Weights of a small GPT-style language model, trained from scratch on English Wikipedia.
Size: 11 layers, width 512.
Training: a variant of Adam for these matrices, 3218 steps.
MLP neurons of a small language model. Each row is named by its layer, matrix (down: output weights) and neuron, and shows model dimensions 202-329. Each number is 128 + 24 x the weight over its row's rms, rounded and kept within 0 to 255. Numbers have three digits each.
A block is one neuron, or neurons of one layer that tend to fire together. Before each block is what it responds to, as a language model described it from the Wikipedia text at the highest values.

Responds to: Post-auxiliary adverbs and negation. Adverbs, negation or interrupting commas that come right after an auxiliary (was, has, are) and before the main verb, such as not, however, usually, later, first.
L7.down105:136133126140142190160143122116119122101126064138124179150125137135162108161165147108088137133100102113114147123144134137140102122142137130141154147129071163105089157142135117161129176127151150113147098166130109126119142100089107174119115139124100126142141112150157148121142122118154118120128125130155167092140137134122115142121119097125091131149119143156150118156126092169099140130150
L7.down374:137128137126129142124138145140130117157137162161148143123123110107160165128125150106137193062105140133121141135121119148134134106122107116147113143198155153076124109142127124140117081091169125130140083149160106129152110143136094126154130133179115137090128109124130134155159141154137162110097086151153110150177139132105141144167119109098167122158125147155122072133128142143095160162117
L7.down556:122095112159158119148124134127131157106121123117152149125128101120106148137091129104151094117145111072124154129131120111144164125115140132144120112099119173114116110138122122159126085123105093120156136137132170117109093139154116131144171153140120106156111153129123152117114159142134131130156137141081102146142149142090106177129126119129139096096073165151138134132146115087144135116132
L7.down610:160166139111152132126057168178125097118120122134113121125185126102084094154140127157120152148117121121150099133116189108110129123140117089110115119138159133100122146140134118118126099096147151154146118108151133085177111115152140172122085141107130108063128122134139120125135155110138189133164139140137122157131139162133166154122135150139158117151109110097146105121148111094089145103106
L7.down721:102220162114111113129114137151089139114064090128127121142171114119097115138157160155128143138133142139117114104157125118159131143135105125095114160099119105121112131162128145087149148116084130161117101161100106122150149130119150120112144131133112146115115097123142124134170094147124129112127114116136124116102159132137117148106129118101088102112110173113097134137122117113138119109120
L7.down1071:141130121102107110120139120126094109154150080114126115140121127109129117125142097166092140134148162151121129144113136127163122166136160107109116099120147143116151147181147124106119129134112134113147118110085133135099103104104130151125125167164123128103133117163172166158107097148117157137107112115145106112125112102130107137142149129118147129138133145111149143119128080147158146133129
L7.down1254:101126115110125175134105168124119100143158135143101131081132111134168108110138125087116135107141115114137111147122147125081122128150114135118123155162124154105122120174105150114111149159165113141163129151142148092078092128101129124156146097147113161096128159113180162139157153090184127143103088119168110109138146169142153137111162117064184126116117104116153126107104160137123126152182
L7.down1533:174180080077132189154095129139127102118124128099131118093190141103123139129125155119121147139129145167139155079121129127135117117151093134117103127127187090122136123168109159130144132136117133180164174145133134086130097150167134095163119111126104072133120116152147144142117109116142120135114079111112127160165142135140161149159111136102125121120129162096165090151157120142131133104120

Responds to: Predicate start after copula. First word of the predicate right after a linking verb like was, is, are or became, mostly articles (the, a, an), sometimes adjectives or participles.
L2.down284:091150114128144158108126131146135143141156162147127114089124131142143137151091103140093088136169122146166053132146152104137145100108140126103149138112080080151113092128107115146113181110158111145090144155138133135126171180191124152099159135131136173122087112085148155176137115131155095113135105122098129083136129160166129116099133135095179144071110129125126167121166152082100123142159
L2.down1381:155094129104127096133149138098127148090135148110153124133153131152139130123129203111126080124125129107135157161142126178161122120086069122125136156117141098128108120153126113136152125132093106103106142143131155133116123147124072144118131128076142170109138145097125107148141151150140128124089144127141151110191127113083110106153093108133120142124138110157142123083126142110120113131129

Responds to: Predicate after copula. The first word or word-piece right after was, is, are, be, too or not as, usually a predicate adjective or participle, e.g. hard(ly), weak, clear, over(thrown).
L7.down274:131110129123115076134100127105162109097149126096153182086119120161121119129114167090111109097110112174106142133136108121113123123101165122132137107125129119060162122154124117154104118148126164116148125082127143103128156124145175134142124136122131079145171144118119104155125099108173121138089111116083149103092125104115147148170109121108158128127164125128122144138150117103086092144191
L7.down398:145167089108175118117144121155162130092136116094146129112162099099118173084138163160119136083140176114101117109131098112092131126137099097124147097088129166147146124117107166099147117125128110118126150158139115110125121104133125138185071144133151130142161104148127136134139073149140130114131137157140096132140141125166082115132150167133130118121123179098137130110194141146122125186133
L7.down530:139036139117146159106121122120150117134133135156119101151142120105157124131114106095090103132105109127123150178111151081098118139138132101170096168146081132136063157104138147118140154178144177110151132129096143143099173086148135112130078128098126122135115141116161151147121124138129131090083100125112153125112107137118165127146125134111159143115136135124141121114159166101120102114158
L7.down634:136166090124125107097119102170137162143121126099076172136114120146120118120116125128111121140134113104138145132123158117139111094144099099085101143109133087099134174130102127153130143117106131116128159126106128149131141100092135207118130123124088157164145106135128114108145157157131121108120133137105109086106094162144179148089098160135126136117133165107164161119160173143145139150124
L7.down683:123189144084121149145141099096100123130116117096145111141101110151083138124158105109151156125136121135167150110079086166175100161158099128143127118110132090126136121136137106118112122115120094153124164165123087140165100110113078192170066153162075152088096159122134154121152147151140108116096174159138120129094154159154111067140147145175110115141128087107167145156137120135120183130115
L7.down1206:104150147084106113103174143078120123103086088082114168164138161143172177165073114135127100118171177156082132125166110107117146116105136121126134126154145161135134111143099106148126121129131133105112163170121108132087150172111123126155146117120123135116113144101136092159141108205152137117122120150101156114128088142108106151105130144132162137148150129160136138142120115158176120174078
L7.down1377:109112149155136092102133095118167108122102159180121157113143107170153135104095161101104133125155082111176135101138184129135162143129149124158148166148141098107133118137113070151101145140144134110130120098130106168121117104141116086108104146077119164088150144117145124080120103161131138120118138133121122174137136128114129076133108164119130067122109155131141149157093188113096134094177
L7.down1408:144111098147166150123152128132130078113146114154154062115152158105106115127138119088121151072127122105095091121139100137124147117146121114100125123154138147147134166131141156132086140137137158131152123127101151157151109139116109153166065124103111118118113094127117128148166107133126123074132150156188120143165112145116165169095132120138137136100136130124155129088128163112130132103138

Responds to: Plot-summary verb starts. Opening word piece of a main verb right after a character name or pronoun in plot summaries, e.g. cat(ches), res(cues), reve(als).
L8.down42:115180067149127152100121164140103053127149132080150138127118110158119129155102106122138148149130130148126134165108083070125157171129103113128112142125123191145114100164120124096147156160137139144153123134132145141128145107137134163122176161179082127148097133090132143113147118156116104177107119114091160119143149128105109164125139114124147126134135138124097122148133135124150121080110
L8.down250:125096118111122139125124132144142158098141149141135104149152166113121142151119114104183078106143084126108127097114127134118142109106127129138120114085155103165114087124121117114155134132125105136169136086129104142114107155139135124102151140130111121189115141165116109127095126142128143121085133160137143129115150150122107176094129109131143163110119165092096129157157143116170156102138
L8.down992:155137152133153114138116109140124104156118174134139147146118147147125154112156125127117109154091116109129142162128167115152106106120141155121092097138155085139119117121154118119133083128138129095100164102113171183112139085108118133148095119060140111149151134164114102162136191161141105091141114088146130167085117117114110120096138123109118102150130167129171151151154115163096134153108
L8.down1429:145111128150132154103149112102187132146074188106127180125115113126135115144112116116159122100102102137097117135108099157133093131160136174079156125095167152157186128133144129148115128134149117151116161119080123158118128092110123130169134138078070125139146148151119121126093155123123107150113135142119103100114124112116160124089143139100146095143163128124148144128138153103170134106126

Responds to: Year in full dates. The year token that closes a full date, right after a month and day, as in biography birth–death lines, match results and tables, e.g. "15 April 1929", "1930–2023".
L7.down11:102161089121166114132104103127062135159129117130134178159111135150096152128141129109127159137089125107151171156120112098130098143183132123080129124135160070113128155138133099133137112128149100143133110137142138110184105133152147159118132141122143115124158132159132101161151135092137148150127111111122120105136112100140180114158149109152138116119091141122074150118117128126121154135126
L7.down172:141205163122099140132136119148153132103137064135113133145127123102136107106102170145109069098138149104162148106154113098121098094122183088131099141118108108097109137150087127134114130106127152113148158143117120142112117130155124118110177145162145150138109108138125144166123111129135125156148105181137138091163098118120115151163146099078143095132199123115175103152145117172121093090148
L7.down285:140133172152131161155136115112138163138131100151132131154135155166130114132142144132136102139161146118094136115138107146116134159095122111056131143125103098125105144113120171141109107100151110096135079152073147143128159095130077143102092146101102138110134141157138120154122113115118152135119151148135127097129094155144095152126114149139087114129124142104073128113103126085181121107122
L7.down470:134162139177118197135125121083143097135117102087110142116133119154072130156133101096084121126134106090118144105127081128132075124108153136096141147140078132124133118096126125126129144121130111133114090072110108134129076127144121183174120129098134132163134140155118154175111119097143164121125150114123112111121117122098110153135127155170124085143114125119090119114119121136145149149140
L7.down852:141119127113132161082122143144138173137122135142078122119148101137078134125129129117117154149128165135136131155120129116151134119169124179161141146156116147158167097128100140120171109089114124124138143115135149132153123107149138113148131090121102146090161079048108133107089100114127105146099132122122139146131160105121150102162113150124156106157128106125123137074115158147118186116164
L7.down860:152150125115131131154127111119139113081097131105138106132123145126133120141100139076132160143133086131085120149149080122130090133060114154124152139149111117102162116114102171087108127100132118128116121088111152133179142132138131161147098107145148103116105148135088113173118135131114173138118126118142117131132113147177134121131143179153125115115143114128140114131102137121150129136162
L7.down1157:155086125126111121168131120113133136110127126093088173105095138128127146150164118119098175097135167134131142128156104159148140098114105145126097131162108106116146077117085127120105156129135166122129120071131094129150125176105103152140128112125146094172121132141141143198125133091129135102136105108140120118098100123124112134148122159144139056153145094164124093106132132112125157106133
L7.down1353:149211144119137128181136101114122132113151126100067163146121131136130160115100097111130132131141152176121117128108145131134174119103153109094132121122135131101084148105142133098115145170077113111098071100142147132123145142137135116112119151115120156137092122131113095132118188148120115136109142129109141126098143112129176118111143141165135110074101115083127147128178114098169109134121

Responds to: Attributive adjective endings. Final piece of an adjective sitting between an article and its noun, as in a prominent role, a devastating fire, the final version.
L8.down69:115102112129113130127104121115108196125187174109136080116114126100109085094148130109139139118131139114132112108113152126125116108151119132159156119172131105118128114125121148137096149151149161131155085102112142124119118129131157129123112133131126126127128195151156148149075085158181149083127130115139115134103151094126136147145159148109144150041119136115178115164152100080171116101135
L8.down197:139143105096122137089100119128121107147112121170170117108104143092151160148133101161176132152177175189156136131084136163120168153101114136111144150152101131107128127156134101176138158154131148097148102158134170132103126123142156146114103159109135092125166104093191129163153130144135133122088164145135135149059123128091130092129113138128113097120147126119113115109127098137149092127140
L8.down809:116104142127155130119130126150158102130136092124162170144148172095114095176126133117120114091097179128143129153149149132106115139128128127095108132151103140144114106132163121125153098114126114145175125142112129146101104127107148132108105108132155122177113141110119154167128131101119094101149133130138112117114140100114117128090174124131127140118165171146153127147147138111135126136076
L8.down835:114121091107110081119145150087132122171136118126123160113154171121125075111106156088091113105114151151157121119150167119113146145137102128143107134136123099139139094132149104120129118133110118102122126107136120136137124134160160144131192095138117112120121153132142146138134118169103132167152129052168150125177101083160149125149103140125160093112105078147101126123128104137133126109129

Responds to: Field separators in tables. Delimiters like " (", " |", ";" or ":" right after a year, number or label in tables and lists, e.g. 1976 (30th), | 4 |, Party |.
L2.down54:103103111102128137149087074132142097124096104110136118140127108134158127144134136150117112110133132138130132114149125115142098133163155113136141164140120125123131172139103105110119173068110111142087146132116151118130091079078154128180150124170110130103123116180080185099154128182179102131105133132136098114123125128109115101107137186136167177163166126158174119124150114106134172175099
L2.down943:129037120110120197120114097110102095130086144118172093152134103159164110164110124148142126143136118148132130110144108126127138149124169128080115135122165127096140139157111090117130159144113138123147135167081167141130112093124151100141155129176123105098135155155096127117186126110188114131111163097148142124145178124122130113119113213164195105132165121182157109132129118125162131144067

Responds to: Noun-phrase premodifiers. Tokens that open or premodify a noun phrase after a verb or preposition, mainly "a" (fitted with a, added…and a), plus adjectives like large, devastating, terrific.
L8.down436:142032124171095148131164152135090134106148135077095136116143094116069109085129127092116139090134123155103137104097141117141094105145149137140114187108153102134105129101126128165115106139138167123161158142117128114069147159106117156168147112131096127081136125104101094122088109116146139106102114158138102168129119119150146111156161121152082130087107109106103124107129094086158095108131
L8.down819:156078148137104120122120134121121134159100143152103117110110131121076135118144074126124053099120117127136120140152060140129117091166142123115116101151102094085111142109102117130133132101120141145148092132078111156130115113123112149147154154090107170109102137147137121116101185169119135126106108119161126137145158128086137182131125124098138117160171095121142145149141163130121125141118
L8.down1014:127140107122121094170150101098071147103153118100156128150131131117109088161146123141071110149114093121116148154121128170132125144106135126107095160140128101130144151116124170100187122162139128084101140124129142124148183128130196114087076154105152134147115161105153162062109128141130177116148127152140127155126141103081149104133088123115095123113121129087120105121131160091173139129123
L8.down1074:149000122104129110110145123118153133103126154127143185139148112123123145131133140092118130128116109146123107145124151156130125142128117146137125131081122106103144146093120114128142128138154135116111160131126145131117145139125144126150145128126114129098127100125117129122128165129094161115150122149134100159126150105140153162114104084114140142124164076135114117125158127089124139138141

Responds to: Pre-adjective modifier slot. Words just before an expected adjective or descriptor: degree adverbs and adverb endings (most, very, less, -ly), coordinating and, and a/an after was.
L8.down66:127089119118128167182130111163132163149140119108133068143163181106090152153144132128099142129123129138140090108128129118163109142160079132160101102158172126121130111176100145101152126115175136138124102145153132099123106169135166148156136151146159161136150131153115114122111128101156112130094131125154138170157136112074164128080096119099100157131127115134114132127131091097105126135131
L8.down89:118075146131126136122089119124163117135145141097116134125119140143108169200118123158109169123142107140118115152121148108183094141184150080116156139092090082142112118102108127130109178147153099134130114150082145134192144146156164152145102134126148136182110125136091123131132113140113070116127159135156150122121180121163139137116127093123119128135134136160119096161124111120117128089094
L8.down267:090140118150158099176155106101141116129152150110146158129092144075089145147091094114132106129119137117151105102083111138100116103156115156106134125094163112143115125116099151142146150140106136142127112083106117135163122158128165135150133110138158140143099151155096136128141097120155161127170151129142138124163166133138114115140138120127090159155161108112100141092165117143115092148108
L8.down1315:120085128163119124113155124138133118150174142132142135132133171140124150160115138098106159083123135107091128116119129123141136150105071113174098117101167107142083144145136145131090145126164126144133131123125110110134103126173130115120117142164153135145123117041109135127160118103131067097085105150144150151189144090102125132105109090109113087111110111123101136101092116127108143140095

Responds to: Verb stems and table totals. Pieces at the start or middle of a verb right after to, not, or re-, as in der-eg-ulate, av-eng-e, to strength-en; also the table pipe after Total or votes.
L7.down126:112153152127094145111099152134139129190136144143127127160123163143161154123158112141179144213174130157164137166113130119124116141150100117135121129094143121171155177157136110130102126117086184122137198142139128173118144158155164167139108139162133121130126142159163165109132134157082130175119114145099124146143110121085130122132129109177118126138116187098152098137174144109103117118149
L7.down201:130157161124171128125121158105111091105116135139112179122136151124157153118081060097168127130148133157105132144134117130115163144124141141104150110105144125120089137104150138134119113080142100114146100127135179137090145126115113126152101082103137093103105123164147165116122103149126114067084125121127091146129177101152144107135140148098093154087153164074118099080122135108164117111118
L7.down472:112149125111107110132092139147128101121102104127144166163111123126122165151107139125130111122099109119125153135131158122132122172139119099134126127171132168103124153091117088098084125159161118130139118123095145137120132146141109146135110157126080109110151141118095162099102158098141146087108128148098154101141145162101124161167126118106132136150164161171104126126145114116094134111120
L7.down712:114141121181153103114160143128155094168106166156120088109113162142124123107143119138107152097158128108079124143122132132137099114124117118122124127085132118133134153095166097161115132096121165150118109150169108158119160133139138149176138085138135180118113132121121132152096139113157130112144146161097131157164135111137109110140090131129104138087138121135145119097125131154111100132167
L7.down731:140172087123145104125110152091095124075132133080129101094170130098111135154116089109086102101149099156142127140135099134144153148089100130130124099153122104177112153113146152109139103129113168123131138108083165141148115164116176144130171142138067127137085159152125153100104150099131110129094128095158143136136174115131096124123146078113133164154112057150128109116078150121113121122140
L7.down903:112130135100133116122106155095150139143112122162093128135187177137114115113180104128134148137141062109137088195166120163149126116147124123123137100115147146136146115112125105155119140112145156130137161155115135126098178103108155109118135115171081116134093137089125109138105147161184095135115161103173106149135113140110107128165115151097108108126108136134105151098121132099085114119106
L7.down1193:094131111131151118137122108115118111181148109122144162145146107087101143120116097183117108118148118142141113103171127122137112130133173147116149147165125151141158123101118136127161134121123151152131150120164156148093095125139170158152143145099131142109112140126148108131177125127134119082145111107119165127108190130089152086151151124143193128107163172092161137134128114109102148143144
L7.down1196:122134144135108122136107116111128137168132173153115128114153131122150116105145080088083138140140125136118107144128128120129126097116099118182176136144113128131152126135122116175113149161128182142102123135144111101108119113121141136085083094130111096173126113186182139141136183178151129120147087163138122115105125110122135105131132120116156140126091089131119131135139105117116145150140

Responds to: Verb after infinitive "to". Verbs right after infinitival "to" or modals, especially "have" (to have, would allow, would remain), plus "been" after have/had and mid-word pieces.
L2.down1356:150148098131094077106143125093124113092153137114146120142189138139106128124104123152149145128116147119099105124106113169102116107170105074107104135126099130149112141153120163095082106098098134147121156133104104125139148140118141111103122101109121129125143133145082152140115124106108126169181152139109107158110134115170098158134144166159101121152133135124111143156131127128115131141133
L2.down1457:142134132164143169116157137157141150121146125113127100146155097123123075110122154116192136120116117143116142122125080094119123150145155132108160138119119152132091128117083115131153100107052119137186138136138133147138153145127134143144114085099141176110137094130117104114140132121143195166191158156123084094131120108174123125175146149125119108130108158101139140129138075114081099135160

Responds to: End of a name. Punctuation or the final word piece right after a person's full name, such as a comma, an opening parenthesis, or a table pipe (Silber,, Short (, Edstr-om).
L7.down138:115179160148130124074096101123110133073088075145139119124128121119147140119154145161116124139130127071129113079138139110121092139137176137159121158108158133105154145156112109161149094093130124126101133107105090143107096121121106088120131114165154105119158147113100117131130086193094148103110126176104151160146101120101095116160125136139112135113127162155141167112124157096116147168142
L7.down247:113199095129138098128134153110144100130126110127084101118129144155119149149123099167147161114110101110128133132090143099097126100107095133119151126150106109127133135126104149117139162144142125135145133137113108106131144106130181128120122146115137153089115120100150117105146182126132148144137153107125085150158163132171172100151146154142115110182126120141101087122117077158129117112141
L7.down380:124098153143091123122166124116128139085127150082169166132157072091151096119107145151106142128130139115117101124114105149109133125094131163156157165136098148072076098129134160145103144139133156145075134127126109107130135091114135166157084106125116191136146153141141133120142154167170141118145136147124106082105090148160134134111141148141121123141156101141157158122091091061112140115132
L7.down455:159077132167116140146181118104118112118143120133156106145122146139098138111113120088157149103110186112100100118091172113143117120115166142109138102138119096143140124117122139150176139151100119141140128081139154139125170125149140108127171138091107123113135107094058103152109124112102130168131153098134111139132167151103121149153163108169146122130122154143149108094094163158118077095120
L7.down962:145134137097175066113106112108150153107078108128096128159151100143163138116187138104119129146150102132135098112140121135120128098146099095155142122142159114117095108154158133131086073139137086083116124124136092139112099135122150155134132106111104121160128149144190122141112124136136150112128171161100098122091117106137117141197094162115146118148111131111088146101146133075104135139127
L7.down1271:139146139122162092100152124105131128130086074127094126113091099140136168126151152140132134138180105128137120103105136144094101108158163096082139112129142127091139144133136084126103133130102091118123137105118127124137098128109134168105119172096126128081096143116156136138090113126127121129147138108113105142175183129144152149150137130170131110138122150116129124103148111106075124168104
L7.down1379:122140147110159143106170133150176149114101094119100091117133193155132164208124094135151121109107138113115060128122172140139150111103152109102113131098108137109100103141128126121121097113152096083127130137142140125149184109127116132126114133131108145116138140152125093123107103101158131117073085084132129141174082067174170134107130134160118148114098114136086153137134106116148097126109
L7.down1475:101012114192127117130088125187136161169116142109121112150085139131132106132165069139139133123173146119096082161130155145146143131116162179128174137118148178166087113136148129158114123133132141125132146123140140090094138130108121151088147114151130132142150093144137134101132103100127110113150135103144100147144172121169127108127111083133119106112072136099111120132101125182127087143151

Responds to: Verb/noun after "to" or "in". Content words, often verbs or word-initial pieces, right after "to", "in" or "and", such as to protest, in response, to combat, to study.
L2.down314:098076114142131137161075148138096090105128094141092151110136128135188136125150145094088131114128130140120125103091118100125116113112121086133094112120115139147157150195082121151155106127146088177108116129079122148107148156119137120113096149100116092166132129079122081152120112113132101153180133144127147110113129125107114150131158102130123110125149212124119130176144123066162124186065
L2.down490:131146154139097130111139132109134132124098114116120105146128115115191170145140131117089141177124146092103189140069101111092159155133089112104139127139114133151121105115139110131141123151136064077145143134113100124114191127109107121099123167138179053135112114148115101141116117130134136142090169141153130108086081148132177146133155131116117130074124180127119134103163141062148122162120

Responds to: Contraction apostrophes, evaluative adjectives. Apostrophes in contractions and possessives, mostly in quoted song titles or speech (It's, Can't, I'm), plus evaluative adjectives like rich, good, strong.
L7.down128:137136155133092168149146126135106126129134097093090115135103150132143116121137112093141133153145148146137168128097129152118104098083130094113137133133118154143082151152142155112131133135109143142130149148132097143084143137132155109112080185120131128109145154177152123102158112124089131116087111114162181130138127122116120148125113137121154107145109143100131122138132123115135134141098
L7.down221:125102125112122173151132170121140116128120097127106147097139119132140154126148108132172101162109127139213174135122120129143115132087138161093134104130105114131140181182126134184111099102128154118099150165177165121150121143099085130125118167185135134160122141128148096132132082147117128151134094127137130140147083112118083085094151120112110120132114110155100150127161113095114121113117
L7.down462:110106150133114156117132124151154069121119150138159152127114126168113116107147109155131136106144119153117072132156099101115155109118108126125145107175152138136166077090121121085131150172132138155159081112066134124170127140173111168105115130123169103096112116167156106139122130154171138155185107124160116146129115146112162127101136116100085071150097158149166111144104158129115100104147
L7.down483:116152153130157118093134144087110121136114132128109168092123168147125172151095171137133166116135120128121127149145095154127136144090074139120131119102132095083162147118104098170099129085133159144135133157146136128100176178170101132156156166154117165120130105135107122091162119110139138118179104118117108116168115135134123121091123097164111142127129172137117132133103138133115098130113
L7.down575:132195164093103134124126121130124110134111127141117136111151145124127169131125124153156080144141168134152182171117129096136176123073130117127118118133158130211090091148089121131138143161137155093116131142125148171094123122158160164117132120090138125132105099037128096097121126127144135154147111132118157124130159068110124108120138116110123126139123109137155171123140156133147111110180
L7.down587:134134088128140115077133137133128119130092113141109140150099116160146155173117078145108126170118096101123110129141135134068152135187085112110131122168116113123127125133107157118116161113130114132097095139143109138148146107142100182122120119134148100076118109128145120101139154144136110158138106138174126077138150126080122099197109103141135081116144142132131134140161104148115098143138
L7.down893:124137175152118158170124124105125092125155137090121136098124084117117089158104097117106099106127070121166117101136157092123133098164179119132149118109092132166104141122113102087124194112126099135156122107128102163089148132154133113132140136145092150120147104182098121111154071104123168154184122118119151112132129076107123133139140132113120163119080097133109129123155115109172124157085
L7.down1416:094130082133116094136069132116067095142146159116168216129131135128155111140119110181142157181164152104087162141105118103103144166098138139144142131173087118082140096132095105119104136122065159150136123142101145115136148121097134108114114116117113143136145142170101158159144048106119136152126124134117176096153138128077111119126164106116126144143131152109135101140107105141132088096112

Responds to: Date and year parts. Tokens inside dates, especially birth–death spans in biography openings: dashes, days, months, years, as in 1933 – 14, born 8 July, 185|9; also In before a month or year, and table pipe separators.
L8.down224:134140109123145126087124121088133119121113109121087105181150109149110103069158118106135135108134112109133123146121147076166106101095142142104140139115130139138137124128123112143126128110074106102142138127153103100090169122134162131102140151120137066111185141144097129125148125148086146151109127156112130165096120094164090152080171138088093129139120122129119094116159119132146147117154
L8.down574:121198148095139067108086117158129174094061136124108118134158127143105122123116151127151144162102127123134156117118144126153140170122107160139136189158138101138115128134126124093120133087161126118078143127091113100102123124136112133108146142107144120128143117150100170170126184175123122131103121135087142127091161124137145133148116211153126117100163110152095145177117120097176130139155
L8.down1333:154132107113116140154152090165139116119137155139141104097144122131154121095121161119133175119153119137137134126124146167178107129121120159102143126151111137105090146150108107092147139148089098145163083122119138139094127095161141122118145095145082101123107101163109119109145129088128161122081165148126133138123110119157106150166142143144114145136144137136129124124119092162129118179147
L8.down1530:142103099138152137155137073139084130154139186101100127121139081102142133142137139124116159141122136085176143118139156108135116157079138113108109183127149108137148090182120176153141127118135101130120152092127139132141087103102087089110099125158141124130124120130100145111106111136136107154143108135139139146162133107124135154162135139089107099130151115169144140087133105130130144139132

Responds to: Quote function-word continuations. Mostly function words or second word-pieces right after an auxiliary or word start, especially inside quotations: "wouldn't have", "like to", "so-me".
L7.down27:157165118131167103138150144125169118124149158096126166099099130137140130145122100116121108146146134148152161130110122161131145138118123151095138136147156099111108097173116138096132144109123109148137153132143137058145129151139126104125126125121108078160118132173141132121161135106146143134133111141106096105144118129099098094127157149101128135126117106122186161140144138123106140161125
L7.down257:132206152137131140115136105091118101122137122140158136121121145118099133105120110102099112190130160163162131064119151087145131099130123126080141125122117099124123126085124098139169153125085103121134143085116098125145138110138117098118087120136170079125129121185133140128109117131127159123140162153120149140122133067083134135137133135153063091155111123131137093179131101116140118116148
L7.down389:101098175120087126137126091156126159154129118135141132154164075127114168145107136130135126162157115089145118175117095139156122114157109143130165146158148106134162137130108174117135138102174148116120133120118118146116115164098150112160106134085116144111104083132104153132149140130147109156134117144172104143107138126125180131128147138066144118125116173153112122141066158129141124131154
L7.down650:112175121134135085129135137130115137151108198121118118145140092098119115125133126134127116163162083092124122133102162139098146126132120116146123123140136110139062101132099111113147115132082120119156136123103126134154122081140163151141119117115142131118075146119131110122155146101103131135154148101147133138155190155125184193146146161115107128089113104135108150119138154165129120119114
L7.down653:135129123112166127107198141141119159131121145122144144144168124131121112154085173135124147112137133152093122111126087147134158118106128164121133102111118107153104113169123090111143129147108120134137100142118098148121119123162138139115105153147101100113113108123088109120105112127120098105217132128160163131186118069102122149146124128132102120140171123124116137126105125115157112092106
L7.down696:148198148134127125145147109127078083113142133114130108154104137165097107144104160139122129139127124119095175103160104148124103131110091156110123114122145090114143136102148144144121158075147146113107121169136107090166071168080102109107104154131115144107120066160146093145151121110099141157150114125090131172141144146094132142163093126156123105100090134103120129137145077132139182140060
L7.down736:184173123107116076103113100125135142125138156102161130131141130122115127170151078121097157132161122177136163164104116086138093155122159147136132093130146151170115161156096147136119129080079092137145146139129168139107153162153137111142090156116156145140127123157150100130145086121111117154131119125141122106140153140115176135132111153160126102159131162080122117129142179106131145105146
L7.down1507:164123135167122116132122120143089142111127156145143136070166118132109139093136119147151109137086101149133123186145135116161097136130167179153175162129166151131081158165108078106152149133087156105167115106117137115124169129120149112165131157119162144109110156156085145157128118118140156158134129161139105092159131126129096133112121117129150076130083165068149104143139129105155152104150

Responds to: Year endings and time phrases. Final digit pair of a year split after 18, 19 or 15 (18|97, 19|56), plus commas after "In 2000" and "the same time/year".
L2.down559:148069116101126137157118153135142115145167116126164111115160108112159089104146122139104137089117104144134123141123178165129107158103171089094066148141146129142113140125092120140116130123162135166141091124142123147138103126126177161140129151116141116101130117096132101110111134123128112111127129118157126140127122133173163121098101118106120122163084091129113176105097131085117120168057
L2.down611:110093112113110120159121133138141197113169151139130116138111112101129137155138131130128098124112094157124100121132137120121145136106174110122126111105124137161097077173104117165133123151147155129111119106133083127118136167131139117128121153138144171106125137086137114128108108119102129121143141134162125109119155137140140131128122114134189154163079132111088180133130166134113129129107

Responds to: Infinitive to and modals. The word to, and modals like can, would, will, may, that come right before a verb, especially be, as in "found the film to be", "can be found".
L8.down407:115150129114148103133121163114134132179143114088190136126149134104159159095129109112120170120161168159154124117099177080117147120080106113091120132110143102123132129074096113129150137108103130136075126121114134129156139135121139154088118109152131111118158134089163209135094086138123130163092109143135132144127136142068121116118135106132104173125130121121121118155134143097135136130160
L8.down523:135136097143134151139134151142113133143145141131130081141147132104122097105115115120127088092154129106155109096120109112131112064128131099125120115147086104139151099142122118106119130154102150148090135099154103111145108155145117102148128147164105110132082182128139098110167129125103115141118111164110106080131149129163105091171147150119151143095097095078106162129103091111146167120117
L8.down592:109123100165135121140144115124122118120148088114170090159107145124127111131091131140108155093114147121126089161138109131107144131074115140156117090109121124174133132117111146089107131165101148156125135119210158124131077132177144147156128100135146133113102141161130102098107098135148101087108139134154121152083127074103120124113116145102143081146122144131171139153151164100092108102117
L8.down854:147122142129111116102122147113134137134144119141113164071125119127128130125113128106091128157109159129133095164142139111130125126133165090077113145122106123118174117100142119101135125100118170131108145102121168135148098132185197179121106125118117101061120152107147120133144116123131135127143130121140134131134149119176202131121121161158119171136112168153112098135125121146082167111156

Responds to: Determiner after verbs. Determiners like the, his, their that open a noun phrase right after a verb or all, e.g. took the, compare the, walked their.
L2.down518:112052143098135122123122112117153136164101127161149120084125144121135110110134150098125137156116167208120133136116166121081134120162078136142144120162107165159139172144094133169171111158080130130136153121129128103121157142167139135144086128139121104152140098129102130101104140170137159112121141126089107104178122129148132112099125133130122097138157160138138119103135126156092135144148
L2.down1109:097095122104097129113123089152121139155125187156168156122097134126130154136130117154123094128095119111123148124075156091105124076168092125109123145127134128165149137110126104105130120132110106100119138135163136086161170135139085133134125136113119140102109091116144129170128095174162147123091153177080083097134107129148160099125138149147163127118111173108103116156157137072100154154101

Responds to: Verb-phrase middle words. Words right after an auxiliary or copula, such as be after can, been after has, and also, later, too after is or was; also some table-cell words.
L2.down1112:155120119140150136132160147185117099121151129154117103062064113123117118115091116139117118132195128141145120119125106165135108150157153130166134161133129130120095135086148125112168101131119131124134153113142115113168133148086133138201142145118049117172111122115136170115112095159151135125170106106096081125152112152103127077158147162109139128166117126126129142158071134132075098171161
L2.down1502:133122140094115144131119134170065142158145122107158142066158110126113130141140148135118162114147142092136131107092113144151136124101106089135122130137136124086123130106121161118125097100172143119137144120120112115126083163134115106183145114097100128160136103126177133142123150145147157118083128103110118110096188181140110159158116134131119129142168145107112125105125130128148158113147